config.toml
n_layer = 9
d_model = 512
n_head = 8
n_kv_head = 8
head_dim = 64
d_mlp = 2048
vocab_size = 8192
activation = "swiglu"
norm = "rmsnorm"
norm_place = "pre"
norm_eps = 1e-05
positions = "rope"
rope_base = 10000.0
rope_fraction = 1.0
qk_norm = true
attn_scale = 0.18
bias = "none"
tie_embeddings = false
parallel_block = false
extras = ["capped logits"]
init = "trunc"
init_std_qkv = 0.0225
init_std_o = 0.0225
init_std_up = 0.0225
init_std_down = 0.0
optimizer = "muon_variant"
lr = 0.0119
lr_mult_down = 2.0
beta1 = 0.95
lr_head = 0.00697
grad_clip = 2.0
warmup_steps = 97
schedule = "cos"
final_lr_fraction = 0.1
batch_tokens = 262144
seq_len = 2048
doc_mask = true
train_tokens = 1119000000
steps = 4269
dataset = "wikipedia_en"
MLP neurons of a small language model. Each row is named by its layer, matrix (gate and up: input weights; down: output weights) and neuron, and shows model dimensions 96-223. Each number is 128 + 32 x the weight over its row's rms, rounded and kept within 0 to 255. Numbers have three digits each. A neuron's up and down rows have the sign that makes its largest values positive.
Before each neuron's rows, "fires after" lists the tokens most often just before its 100 highest values on Wikipedia text that the model never trained on.

fires after: "\n", " |"
L4.gate901:158126133137125084099122083117158197114163122116136142117157104055151130153143132148080085101142144141192084119192130163166164147135238149126138130152188141067127134127157115176144173112145127166149119113092104105155120153135147123127119124154099193196112150211190127128166111149058083115128153161090171155111189070094191174134119106168163154086126153156104059066146167114158131100119
L4.up901:153123135169151126133133110182130126130131143168175157176162143138162122157083182120114147196088161218188074146128112108129125122133131124078143126120166185111154134135115169121147132163094134165158119122122120132142099181126145111138101181162123132096111106058158102070143095146098136119098115091123092100148179144134110133097191154197065167133206158119153109115173175168077149082115
L4.down901:121198090058166160088142095164125146122074133117126134129091107115118182141150060121114085149143087135192160146130124082102084080122184154140106080093118116138135112148149049097046122126114121142156127155107080118149176165103096159183093139154155125172074139109119195121071104126121111111162176135142153112092131161131142127222111122143099142121115153169131139204139157060142113137104

fires after: "\n", " is", " Te", "ier", " Municipality", " de"
L3.gate1556:136099156125143121157146119113108110129103147167079126123096133107143139146151089185147083137161156204133079147155094109138139119135201162130157120143103099110096104133143070118130099146072160123183079168142149172114084116119140114133137084154105200123178104108145164134154065104087126135135108141079131174159110121076171179178122114133100145077133189118145082102119083109144091116119
L3.up1556:111138110134167137090137148113130092100116166101049170111103110093150102145169140158056142164103157154096096175175157169076183133096134182074118109117156123145164129097165096090169097095112101151136157114072152114087173104120118143111138152079136100157152142068138119178089164076120103080178131109167109118135125108132108172093135125080058115169134154078135082170110066145084092057101
L3.down1556:116178101176132175090175066105078147102114133110129079068152102091138089119132114109122077137190090084080134118086149181089091096144164149138121135101162126098108115073141139144141157102161095103152079109171070146133101145086149128092125114123171179164133131118126124121120117113120097131120162106138122143129153103141124135255099047184125156105176093102129142116120128079168082101113

fires after: "\n", " D"
L4.gate288:068115124140091121223100135143123131102159095182109158089110145108090173172093190140196148099089133159126099122210108110083104067157122090060137097117154151152124113094142158148094116144126140127097111072237127152149141135085109155174099178104070096117133130122122094130122094090144130143119121134132127103155097140154131155159137146144125138170070182104100073155157120082116085153180
L4.up288:127088129118167099146098126152123189089097142140088176143117152147119172104133120062104167102143062165095071156211143109159153109130110128143162098087146075110186123113071127159134120114147132094120114151112084136123164130162114137169068122136117066046124151152134147099054120106083151115107156113151205094091071146133155152132141097105146137083092176103116170124134169035154116106122
L4.down288:155128059156092068173156047162191091130122077161128084128134095167112127072066102219118188130133111108110085198111144176077172104147141144116102127078109076139146141130097082167105155170164149160110131093116120117148175144147062143164118117073126084098100136141065141130108118172135145141167137113057087074151102106162109112097138098078097093076147081118153101115147124114091097091185

fires after: "\n", "==", " ==", "===", " ===", "s=="
L4.gate2016:155167117172140099118123118099093133172108205129162091149100157104150147189156108101122118152102153083147067091113147087126138181105123114082076143110112116142106167144115148177131164147145042016145085118111115093113140114123155122115140188069101131178092108137103150152082126110085123116092086083107196147131136157137061113107125144085121122098188077129131131087166132075156099145125
L4.up2016:123137092186176113132102122175145153073140226131137112075118139037115108199066100019157177165105127069071110164181081090144127141144142139160118122101151151095098082140139129155096150102058135104142089077119128094097120165100125116147153102178052130119120139160085113120161113138145138091148088156114156140065122090095095115138133096152151142116164126162066174112092144134096145135089
L4.down2016:145149126188107092176109123075095059155131098114112157176164087068101153145111110089174084174125143120101136102105144112023115082106201106082121079116103101070082167144111070126157124102133088137190122097127160097066121125149094109135160083161162122171132133128130141129084161143120115151131142138083185178104092131097094098175189157176166151118131200095117092131090146125076101188086

fires after: "\n", "|", " P", " Rank", "j"
L3.gate822:102085154130113125129113127073141120087139077116149188090153162087177090199145101147113148063095096145147114206080092212140137155180161124136163192140114158145205095081154128159131090148143131208104118150184101137165123103139117158084127199082144117145140092141086114112194177149140105174138155069125138135085131135192152176079090118158108117136106136150144095093126105183156130155144
L3.up822:132125122160146081131145148097141153082131099179130133113187105130153053139106080142114085179054123115135175158057125099144179162182162076070131188153117171128132097101139139153126116129095121184142118166145129192127068086212147141116104191058114082178135153150186120147158164165101170122133124165160150122145157174121079153097156138127135103096068154167130098131100100149163196079092
L3.down822:112138113124136156129092141140147127097122104072118114188099190120131148168104139081133125098180143148142135078135137153107086161058147091104114163096138111145113143104141167114139104132146082096103122112157089141125142092110125112164124064146150189149092115125135133120071046142097109147140126145092111084105157106109167063133139116078135129135165171136125096164150085229152158093169

fires after: " (", " in", "-", " \"", "/"
L3.gate1962:126073182119172095122172100088179103094160138087123152168124129126104124157124180114087110134135133098141052123073086171110085140121101152152161077068077089166079135084171115129110112076121142136108180124123134101151164106138136122135176156120076152123098104153136131095110105105188195125140090131096088162153108138168130085132186130189105199112139110195103151129113129115222160062082
L3.up1962:072202191193173121091166153117169077143120112135129162099109074126104100209164131099137132110110120112126103107133134124152110099095087144164129112160100176120186154131191152139119106107169156143139140150140138108116119132131165131103106091089112073131161145142095153132129133047152100125134099157081129203130179049093107117155178150118165126085168151124156141075127127140153103088075
L3.down1962:149198106126118177093163165077103061145120099145152124159121096152146148156151105083117088133117130134128096087133156099113192137101131160118217133156185111123147104119166095110104115113126110192102153161131118090116074137137107125116113190121098088109098120099190105141086119164134123129096097218144073157101168113099104115160113125122151088096103121107106093082147093106149180159093

fires after: " (", "-", " ", " sub", " d'", " dis"
L3.gate1990:132109197091140129090134122152203084200113106100070111111108156127092167102125142088107093112154145130123102103160135153159116142035148109070081065144105092126166172141091104115120117148139132154085129124142150095115081158151174127168150123113057145156152084094124064121095145116115136138110167142066094113120093145099128129169134089172121148152092130099097178138212090141162109051180
L3.up1990:129152151115156107112153139130120145116065075176182167121151107132160098180151134117092084089197120160150108196112199111133128149082139128116123188164128110117106157102160086140112178123101111175128098115083150121156119137097112105076148171106112089127138112121207155150140121092078200150130143168124075153145080079166107101163064117125149111176117102084119171128149081147155153166159
L3.down1990:116116095122190189132109145127107130155133092154197157177135102125163143149111063128205122138146157112150083139189117137145110147164129136105127161134177140173122075108074167112143095109148139148119184115084098190106175128099173105114076118101090160064081155113111144163163118168152179129115093139106124181107107118157162124045175177121158161097181130105160085089180167126138111132099

fires after: "\n", "\""
L3.gate1648:081201141084083110126055119108131156169181165182143131196132075174129139145108214142094143050120149143158144120197157121050127122090146107130157131128115023106103139106155117161123161135142030089130125060123159114137132134059164165083132110081149078148141118026132133145162134125160163145095114128153127126120097158131123155126141132131102105118119144110095167085087133139101132140174
L3.up1648:148107076097153150125133129133166172071084084148114128131086108198174134163081193139112161128149175113132125054151087108086057169111132133133199187136059130099117178148111111097139172146132189146123116100125113108144120122135176173117161148105118085121109128087124101164133102170205089115090135146152167148132157104201158156131143166149096119193139130178138159162091101216076134133150
L3.down1648:156142088148147108094173131132106112135158125107127078178161202111143159138137101123053088109128076121124128165121138109140091182129101105135149104148151127096145071127201137197114082136093130087136130124123136161109103120156122114176101129178148141098168150159093152130128112084141120184097107104185190122157114112160191079140193077133145174146096139173096149144168102093134091101133

fires after: " |", "|"
L4.gate286:179091101094099148130167093114118129088139112154114133125119110144119113148200131112141153139088111124109060085155091170174061150108134166125178112084101109096120127159113064188130116098126156130137162177120129080129188102115113150176117151176137132133155119150105159101114081090200099161159155173088091100154088152138123099156147166185130154124066113078104150086107101064117109107171
L4.up286:162081109080118191109119175114167127199121115113155138116086167121109125131095136139128149159167137134198163076144079139083127189180134144096149116091146160165078127139074111151160140105135122162131116144118132091159134141127120093137136085097126132136116137124145148192147092080181143148111070167127157118147142115149142116146207171143113091064123063059112143084148133133159116129137
L4.down286:171159091164112159198134137142106122112128150166126157140125113098153148118174151115117124133106136091119151097113103132111083155147166102136146134049133146122102150119148149115102166184163116150144123134159127110091099190135085146190115179156103153113133093115123158125054116142076101069163101182080188124099116090109143122029147128199103114199113136167146110148145117134151174126164

fires after: "\n", " an", " a", "-", " ("
L3.gate450:133111140145116121138160106108120107096180047109096099127098086120145119135142170184123162108120115166167106072111116159122137133107120114130135084139152099139072156100158082099155084131187093129140148051135092088199112185144162109149183150080159144124120090104181141090098131121123175170112125164201176085032080074147158187171113103168144131142089174149112091059080149111136177151139
L3.up450:135194131140198146121145087153093083130083123106083078195124125108130182145127181123125131086136115166206116157141145178163097156095099107096194125096138146103113131139113080134100097123112098185154039128119171146135178165148156118102116161136146188128146102128176063104106119100164160104112116165129200147127102113135143156183125167191119130148152136123138146109113125140139156181105
L3.down450:150120156156127167144159125101144109157129185107127133147128135132087117134158149136130129146053137067184143076213133120104138133124138118124146139088117128137061172116094084104157113148181127155156115112170086069106147178144159111111091161118132118150084031122114133050148114103113134145108109128167188106104121128135187138135178162168114099146141117171036096128127138100137115157151

fires after: " M", " m", "m", " K"
L4.gate1105:181102183115113118162146080092133146116125151130131156154159122103107111167151117127144157095194149109121076163148157167149119150084185147104118115129133109066181139159124053152118131159093153146133125175134187103166117155099148183126124086063075121107163211117120129185148120099111099178135146115115134102070081150176112110149133075133126116122150116094100143111192124162109052112139
L4.up1105:164088109098110160137117160123159163160136095135145104120112140089146127139115163132179122112147157131084147090115091182153095087152116105142107108097163148135138149115165087160192107132113174153089046128155187199138129161131131075137089155112111181125197101110147152145080122131151170087136127192185088115147105181156133100083112065153157079129147086169119081162159157097154150130163
L4.down1105:153069146146166109108112123136104114204112081211184183070099130084146134128095189154144142097156167140112073062130128089130100148131108082083130129097115111122144139129150138159087190150125150122094110143117132130098142098128129128111096108124109108132133080084094106131086076131083171122161146129142138166131144114138154174154076172150123124142112122098159057078106186159122122146169

fires after: " |", " w", "w", "|"
L3.gate580:078151079091103135166085134067166156119135198091095110117127103133120081199188123179114148083126187117136101136115124149089131136171113137107134138124142104137120148098141146156118164109107159168160098159181165157122130102148161117161109147110173112086130122130145117087182164101151134134156163148130128123119155138143176180075156146125107120121156112111120131115113110082117147105154
L3.up580:127106105125124143119137076156200135098131144131188129117110140131130080135145108175165106137132141118138146115146121153107127127180175127106150096098121096149163110166184135157180129099121139121172130152152150106134155172152121083155148125109174127102138145165108041110154084149169155134084102100126137128192128074097148140103130194185113099154160111143155128061135100076103057123116
L3.down580:067136137139225107116099103139159182083150071065130140099130098087085083243137121160138120149124111129127180107117135177138071129176175138097175189132184147102125167108137073158110167125135069080171143139151148111076111121130084128117089135143142123085114105094063148090080159141153200156098144117139187167163166166083150140097164104200129072148104068087135158129169140120124124092111

fires after: "|", "\n", " |"
L4.gate522:153120087117134143137154129081119142132102148156103123105130069090091205100128147106059109150142150093127178154132137159174153165124132107137097121164122126129051129101114150155165175166108088149135161180182111138123112150159115165070170111123074153198118072088107136155130078114122081226172133172069166126101152126113172227123099152098122137120127164130110169097162106081129174096112
L4.up522:087136109115118147098132155107164145134087113205094103145079098127149130068118099137084116167146132178088068184145140134215151147159132162111101095110100130137112101095129169159080096132176102148107090130169089110119118118166166180080078128136114100199165130167093115110168121138138142080157089114142137102095164111112220178173113074113102140104145136172160116126191096167143138131128
L4.down522:125099126105175078162119113167046108113108082140119110140133055103148109071142117121133163130128085062133135137128117167143134085133150148159088143114112104111120095094089177149159119137138047135120167143135137132123171151146195119136128168098138128155169112139142072101116124150066145140103154101111114182092169132150141044020184118189104104137090116145129135121124118163100087155183

fires after: "\n"
L3.gate861:156137123148080119142125142122107149119106097188105132099095168134168111164144101101103133122167133142146125116100178118150096113121114142134116175130146093097070137100160138103146114164123176193161125152115147129164160093171146142155116071128077187162134108096128150154139083029107116119122085158106101128099152135160089169117136176175155104103200127111050088137087092138123133127147
L3.up861:137147146094134094116148134174149082121166122096069102188156121080124129126127178115159140081110092128130093161183155096107129137119137115155141101146127175167101111115120152120136145087138122140139158120148162172157096120108108141141157041142200186108147151159064103159189103139197113100078125126127085177133120108141132174159106062136110106111048157125130141120160027099120104117139
L3.down861:109151088121139123138188138102132103067126129123126151109123142128126143108092188112112141138062091107117076160162110053101127147114087126144102108139122124138105177116083126113155123099158084119181129093098074148157159135133133120141194103136121177129116122124111095125163106084154150064036134165120122144145123176109064147105075126144134145093124125144156144097132102119122056150134

fires after: "\n"
L4.gate411:140150186211109094146145144153097169179089093145124095117075108117097182162145169171073136078029167128096094119128127177190175112152096099127173111156115066073163100162154129126151148149157120192100102154099146058102139135150133119108119143171135157158130146105136116136130065164118141123144175114130134077037106110147153084138121152076157127178169139108095160187152099155211130109106
L4.up411:104140100142198128114102060169170130098107198177129136097103061072072186099094155124174173160142105140085113162145167162134135153087168071135061129143102077166172146125069143074133087132121119159106157135152082153136113126165115129119084140128121179129083130222118099148173126086090117171151148132167143108034110113189124155129102100113097121096198161084096105144104142076058130144188
L4.down411:142146107162096075141151095097135127178191156146112231045081145100104148184110157130122206139086149110100096149135139132089101124071176090154124125157133113097070127155080156131149200106172121126151113121158128140104074101162128155163142179114118135079138106158072185112165166105065149136100142156129065143111112136149197120211114124095120144135161127121166121146135166181102145176109

fires after: "\n", " ", " Rank"
L3.gate714:111084094146157144143116131121143172110119146071137027091137118112133070185113132157124133091113103126111123139083089123155154156172101155131140106130158079129093186123104178195149134152109107114155136171130144122135149097094185143138149152096153098088103125058102130138160132128093079101129133107107081101110177187167166209104131157145081142127163167088105141138159117089085081070160
L3.up714:130104109171165082192161130113157100153166136106175122122087097160138117138164149146135160126087146161168111139211101131095142109168129103146134146135091184087103168102101155131137148123141162087099190126078132081110148138089106162057160232141090121124189179116160102147100106170133165167129143129124139152172128146183089151103120087145136172106105102088091126117169165155112105096120
L3.down714:111147096146129159113091131111108124092102068160130134141097098122124146132122145148136081100191112165100163131126159187125161159122150163152140094137121149097134128067091067248126109121118123119123135192108063092141068128166103160117118124127133150100096210133095105088175138098137110155095125156150092088064169135098120094139120134159128157085132112131167117123118148070112141113123

fires after: "\n", " summer", " soc", " Soc"
L3.gate418:102120145198168092097136095115139104113124108117129128147150144120142127107113136081113161106098123093110096150129133139129129123151155115125118062167166125124107068102155110121145119176153137076150154156135189132038139113170108138127121105140161144161142137155078156149166085128186148095105173132120148149173154140096152137109100120120121136113129191139136094149129090151111091123174
L3.up418:126134122091145114089120193130129086126100099099121163114121166128074148137139160184153163112123139123143175169140134139142131111093174089114103127080105163089152087064110082158145095117088160102143144176140169102093153148153114060151165122129072115040120074098075128153146168192136183104118175128131102137135116174189125161163084133145101111121147119119153139171142124189127203123136
L3.down418:114124132134108111116168136143189153196158124159141151118127144190143144131104152092142136140142071060119161124103103171126079145140110124109163132112183089087132170158093192159117152095165089160182133118121140070093078114095115126110131098156178114142077124087141135156137137087132108144177132170129105136085173110117133068255125133145172097113150138100145108124151113140175146122137

fires after: " M", " m", " U", " T", " Japan", " B"
L3.gate1506:137180087175092124080155146166113078085104126180128090167093123141160138069153129119157150163111165111150168166154188170157149117162116096110108118128072142091155097168183090091108104139107112106116098137085137117130140090081135140094102064052107179179160132080115129127189132143143117092130161113112060133171073124094105075162163065125128115127129142099133098159097148155041194160149
L3.up1506:167127119127140174158111126089105070145110115184128082127123154168090067115147120144160119094159131126110108131134164190104082118134126151111144175121130103114178093172092160185140156146120108177114098157093092149135131079092112137080089151097073161229127100122100111051164144105135151124094146168076097145139077116090113113163085111133128127119126076173066092161168109138148182073074
L3.down1506:089145132101098163099106125209134183183149125136148146145126102146129150188131171127149130046155084120082103082103112104207210143199156120069093109176170147126115154205152128067147101165103126096156118151160113135110135200122155116200124162160146113116161108117159067179156084125140123158120136111091123095190144174120142156108113052166139158100111093091138155154132152130172109068118

fires after: "\n", " 1995", " 1993"
L3.gate488:131109065114154157118054213130040153164118159195116125115078112123131144123089171123077110159122151159129146173131133113144148141137185132103123106173131144126070119123108117126137131124110064123164103126190101113123126102126092162116196120167117142100112138193123066117147112137115144145176090092119170110177145099097085176085133155124125141153094135097184127081138091145075153082109
L3.up488:127081136115134138127126138098105156154115147145142077066166113172140110131107158077128093156126116116085150106110177139128146116178150180069068136160155135139145108104076153128161063088113128131098180115097122132126115138150060150132101140149149124171076068174174137123106158084113088191084159101191090119126112156159099091100100163140141201119082137118172139143124076094142182075162
L3.down488:126137109180093130060180128146165135126154123163168145106113076128119031098094133126104133134140116149113137104149171061110092182128184143087095087162160111183128078091161157146067131114143101171175134138108047172102109133144150107075106139130113065110152119167134044126115124111106117128126102096103082120179125104127176144083132189157133123123159123102151119181142125156069112116157

fires after: "\n", " Duke"
L4.gate1942:125190139125158145120131120106166099113117131080121111128128120151095146207164131154134098083139092156125140108094123144125141128137137081099085124104145159148155137086146076144133118106147146091165079127147123147077079144116139057085099140130128095136161090104174220086166072149132130118147074171089119124120126109067157110137184114133170135093161152186115107116126111151095149138106
L4.up1942:140166113154167112122141125126147137118166109168161093126161150093157115127175161117134116173155140042135127129133127111154097119130088131138142122139097102123187164186122114147146140163208133163133113142137104064053081178092130103024120094122208140196101141085164129128176097078156072160158143141122148093069117103118103127091195077153121158119165127100158124156056158186200162154089
L4.down1942:105120169146152107156095127156085156147149156124129095136111112134160186110159092106098205159152156176159155115059138051144149114142158150096123122142097159115185109134094147169115123090132100149132154095122178072143114101138128140134164196139160116139142091160164100146121033170089135139142183153105153177060114156077145117173124075140124145114091116098117105108208131141133152182126

fires after: " O", " A", " (", "\n", " An", " Pre"
L4.gate1050:124110125188098046135069077151136151123187120115146138097136102194165106157126128087119168132120081159113125148149076149122121167122094090171139116101129081132096192145097145124118168137089173143106111148155094149178144138137124100129102137103091192103150121132155128108065129141135163129076186159113116133122112219123087063157116196199112174143143098065093118130064163173098116071130
L4.up1050:173155127153121100156154121154128140068096130149065065153115122163103184130148154077153116191126145141099108096130154111098093131119134123098176105122130143118131067176136108116127108117138131145121078149136124118165087133094132126110114133097154075125151130177182116103105145140097126178118071121106096142117069140100158120100103114106099110140116119148165117124075084063056096117149
L4.down1050:153134126154096089102072077164126145090120191158164194118191122130120073125169121116146138151110089126129101101148078149114133163102109125210094141128144120161086139105078150123149169100135193122152101097123152099115148141108150096139137102136143118167127108200158076125147117111120155123123160124118104139133189148139141118148090128206164139163174097139137150122143127127106156146152

fires after: "\n", "==", "==History==", " ==", " life==", "==="
L3.gate1421:144167093118077122159075154112155098092138178142186112095092070113169179116162123090102110125044124170133103176111061115154094102182159138090137064081107184160143147124131156050119097127145143133151154030145094128115137123144130070098183139113081086107109126064156112168135068153154100176138128093125100132107143107132097169195171108135131127106078194140094141135120153107106123192151
L3.up1421:152218131145148187144134109143130178113163151154109104133138111142135135132144162122087163118143135141127153135118163172216111167188102146090134096113141111066185109141148090101111144085084111113131146084135115129156122142158121083089085146124120156150125169143176100134145145146155033171092128152154155087081114137086110102132141146140118102174125132104151138141175091089114147163117
L3.down1421:100063063109116112147131202094102074112088118115150102110112100174089078144136102127114053180102103074062147137112091110113055103149197094153142137093129117158120177137134159100172071135162120152091144082187108148128108113116154125105139113124193112090121179132109116083099117099124194082174115130064124210143160111113101187208099149147142152083073156202134091127130183208109147149111

fires after: " expl", " m", " M", " rem", " d", " min"
L3.gate1979:108103117122077114113099067206102105081115114125099120176117128193087146101116167154172112107113147143193174084136129080109149147161172165125129153146131095120108126138191086122173162148077156132164162110050148158106090098121145141117140072071118159102136145165109127112089121137097118188083168070130153118131071094084120074114142123099197101126099148163160124125105112112098098089143
L3.up1979:065076165160139160106126092147144121116075115122104151120125116099092153182132123180123105131188118096113130103106148172106068109133136108154101153163119151110136143110111108163153181127139165101139129081130163158183134130151109112124071079145131155203140089153193161098092094128117146131105121101081173123146124106147149114133092095094206091110102129153068175130148122096151101156165
L3.down1979:050159122124122117150089149113120135103166086103141122146133104152112178162116143131081146177209121148153082121120130116160100153166086091083146110130085146122124092148136088146123120149182093109151089111089107066162088120099118118132144073070150104135178173099094086144122118166136151123119183091120076171103120199096126172169107120115198118114112163183154099111143107148084097172102

fires after: "\n", "-"
L4.gate1904:128140078134078127137131108097154157136108191069115133102100099086094122147075145138094127139157100136170117073173153099099152118108118150159080111127110092133161141065127110122166124102168116199167144078180121173092166105102075137130150142094089126164146104107100111152175087100170151056135152107139155120063166113137102124075138130141153067126080107073077054129071085156151084207178
L4.up1904:144151142124134139169147222122056144153150157135123140125146151141091168154118094116070184159132132163126087147062143110146166134098150193068106091101096112125088114137096152098159154121148163127144132126062098168161173184064096192153157090098177125163130119118129108120165104105128128115158091087104081119088091132147094130136066136127144130090121187077115104162096106107081108113099
L4.down1904:115099089110139096098063132152097113109076106136147100188180134077133164117146074130061118153144135112099156221157114104127115110135167099091110126132098152086173131108072148090143113092078125151138055132122107168110186101121166123112096098151117147155148164075106053097162082102103090122110130080104048117074152134070140213052095165129117115099093169080165143132165186089096108114083

fires after: " and", " well", ",", "\n"
L4.gate1183:165149081176153073127129152137152115117116150051173122155144166145108059161150075122113104145103212136086138183112134107146158114100133116131082151154109153151113073132128136095141130121092187109124151142104167121104057154145119145100154149168074146176177137058150141085127147110134132148130121094169149172088130114118125120136075060104089124088159133129191177130114097163149072178105
L4.up1183:100114137089149181121135031156119148116121159100113101134115091136168101182225180128132139123134105119129161123166088211138086137136153137152175162106185167087128096122155117112134158166113169122091125153139106185121114144124149118130050139093135157145167136141084136146114120132169107175083145089135138100134120141142133146179132113173112104103162121153119147068094127153148042162110
L4.down1183:129143124113155150108144121144167097178151134101125105117078096141156161145153120096114108153100150117108140140168092088118155098124140113181070135172129104173132136109122097087107141126136148102112130117110132157207102176157123228173131159149089114127117160172154107127084188150091087094074068160160158128130146147094130110255075117160101151100183151096117133158101121172149155136182

fires after: "==", " ==", "===", " ==="
L3.gate1515:174132130122130178080166158133089122110139124121115139168139090098085060086075132096122121120079130092136116066127185132144125105105039152162064103100087124129123080110145168079145185168133044073140174124118126128152170071168105139129116141119073121132150084164145140180170148133152124113125146128161143121131083094165020157141177120131113124085085153141129122112149154138105075156105
L3.up1515:197065154199141091125120147135131136118173128167109130143142127080090112135062109072116158120093081169120151083158113139162160200144159070106051146138129122119073124129135151106116145059129192075159167124120138135151163136160137131133107190134108148138144105115129113121131129093176148183078191113095126142060132186103143164169135111102129143029151103066170096083127111066141136076182
L3.down1515:063156108128197171142058107119081078130089133160141140119083188130106131128114100160170117123115127165138080097082117109085168179135094138111138081107168107111080166090129166136131133116042144116151093099129107096130143139070170098128135181101085142141110133092128140171119174108123117137122109101174179156085110176109107145111143167119130142098139092092173158159151125204115096145134

fires after: "\n", "-", "i", ")", " el", " "
L3.gate1076:155096112146143151128096184099144095183076160173093202201103120150136105084076102105118085176100092116108145161140134096131157102116077141174124078124141117176108165086157141118072087176114196117120158181171114108101103117107051165166160094137111141149088111105088096119167097163151145159067105123102147168165098115069138094073130126145116150146143156114115097150107146132139112121144
L3.up1076:131109120118190114139069178090126138103144150083157162138086162109098134205110131159150161155101160202183181136200129150110073113155098112106131093154192140133106132138133109061141096168097216117199110102150138102150143149101103141122174093123143117127133108146096123143143109101112162092066119140143093137109134125123076083114108117180121072113132130176077169155049152101154111115121
L3.down1076:089078051100130127182137132118157118128078116111170177120177144086093106155088123086115088138067157144145139155134140037104085141163094158168142095165096130081119205116101143108147141178154163133096075154073133165125133173150140153139169134101090100124158150136135133140085096113154154118063170136116123142119111172151127196078113167130097073139186128157141157098093129179116121100139

fires after: "\n", "-", " an", " |", "im"
L4.gate899:141167098180127133150161118150077105129114092127090162135128170110137102115139098139128146111144112120157157092149115124130127127114132135120138074127129101164171108146150118133156110135089148111092162140120088125178114109149102099066078134143115129125154113079081115111165171069126113159157098178118054097173104120057119083093120146162108115127122121123157175123086123089132117159145
L4.up899:143084123181134151099130255144133150131102101122069153138108114140186169137119130124183092048116055198122173100127134125106156174091130115149121128101088082167158113124129136151135089094121138158069077106127135124150119168141076145102079117117116144158140108165131105083152129140147114137137107157102129101081026108145170139145123133164114088120085157151109115202133174117142134139076
L4.down899:068121060156135188096158126135147141086108140137148172105151084130142132101097105089169096093150130176104117121156137085129133125098121118126143075103114070113111103132137146100139158123140080096079160107157129165099170196103165132035074118142074175101062161144130070091174119086190138138110109073155091109079173107095121129134111193150095089170129153138154108128152173181123142086137

fires after: "\n", " ", "|", "tern", "ible"
L4.gate1163:126119157127096062137170114149153105162110117179117154091130134153085146113076086121167143170174120137123091141085188105174093118112093109107087163180167094119140133132164134116160166132132156110130101192119168078129102112129099121119140110117110108173118150114110209185150122130191106147169143117151137155115075101070135150109138149169180165130182147195156169088069166126144124194187
L4.up1163:105159145142164194131104185158176165172156178148114121167149094103120107115063135162145109151147160155168115112086185124129147169160106107096145144160128150107140170163125192156136172122027101156128170154147100107071107156111145113102142161158117125126151180145157124181154085176098149118151175164104130120144188153085170113079058134114156084114151126139136049156171203131105129091072
L4.down1163:143160195116117136131133172216137157100104099166101125136161133117106130152138191145087091098115159083110107127097150114156123144128080168133098117183149123113100178103145135118103071065098073127168145094145123100128153093129193155126108111129135131119117133139067106132178141119067133154092196100176147091124086161188145099085067167139183213112129166154245112175150145102126116098106

fires after: "\n"
L3.gate274:148105143121042113162084115144125175074159140137123155137123102098141068146108129088078082142062092158088079081145104116112123149150114126106170168094155107123145143130116112119148124115152134163111134116131158149108130110123175097153183204170114109070103091132079124146130127142106143142150137112115114126151109075084124137133172155171067156104133103163099051132125183126197096088142
L3.up274:171073137171129089083099114114134089186142115119184090103083070108110127117094177180081116143098064114098193145094159155110145087120130068139197106166111111028161195060134142072119170157160145168093112196150075140047150121169119123164113135107118140153153123107175126106212170147159165140137148149138045137090070126151100130112150082152117100113124145114148167124136109103150111108138
L3.down274:121155160133164117164115077132133105139147168113120142142124066130112088172142182134087076115082103087152070167137124192108110117177145129110149174114112100083133135109137052111121129158165126169118131108156126155136164176125126118185124137179135100077128149114096128139134140084117160117109150165092082147104185138141094112210081122139158114100135134135150099064225164138112096093043

fires after: "\n", " History"
L3.gate1310:145164119170150157143145084146143095123101077128114109137175135084160142127142149169175148102136110138174102172173159109137127121112133124182144121145099081065135194041096099125147155140112091080079114077175120113161123166136167107129116123099167143092118115128155177141165134163059085127145162115146124059084151102112102119048115127118148154117148127133166167127134148057196112106097
L3.up1310:164124132148147118081095089155150183139146153144174111095114143126113084207087171143104185095170134133124103146095189163186191155116186059139117157124123112131152173131127123133092091156145166105175174132108157128136133157139129138106079078116114178142134077101120138117138131154172133136148052126102153121095103091156155176079162141143073135141169110067186096097026137148144145136132
L3.down1310:140144144141136140154066091175128136123138207119081152125113156094118100208136130105119087116135109101103105069170139137104168141105161089103141137135145166158137170122084135087166114192177138161146159083111181067138122158156180086133109079166114126172106138057101125098098168156101152148158125192085186148091073129108144143093138160107099134094110120084200069162061101055121187130065

fires after: "\n", "=="
L4.gate1125:122126171205116216118218120159151133127103187074122113119161139086112178107127126188079078099142181075115123134134126109149130108131141179097100088121161153142174144150193113145079122099169127106126160120110107140103119094144144104106148117136168138083118087155091169114137101139096116149111156112179104164148121100069107119119137181093153154114116221133116137189122075135109107148140
L4.up1125:030141127166139141068111094139145113142165118110115173150113068171137187180154055116181075117090117149069134076098087128098121145111107097169178117205126178117105145160081075095147142154101075119164115105115148079119050121162128151114157186086174098087126084152121068167104126110108183123160160133141109069177136194142129069183170099116120145096103124118146094139127212193106079107132
L4.down1125:085178138123145093127117125107099125173123178178146075077126168143137132157127133112144102141156133107140135131147098106096145189134150107105151193122136089070116150185147122112106104149104087127066193097098111126138129100150104149136101132144154099158162123122051181115135130102129124107158141204125130195139071101147133104220104117104162156110102189188079114135138127141112132097067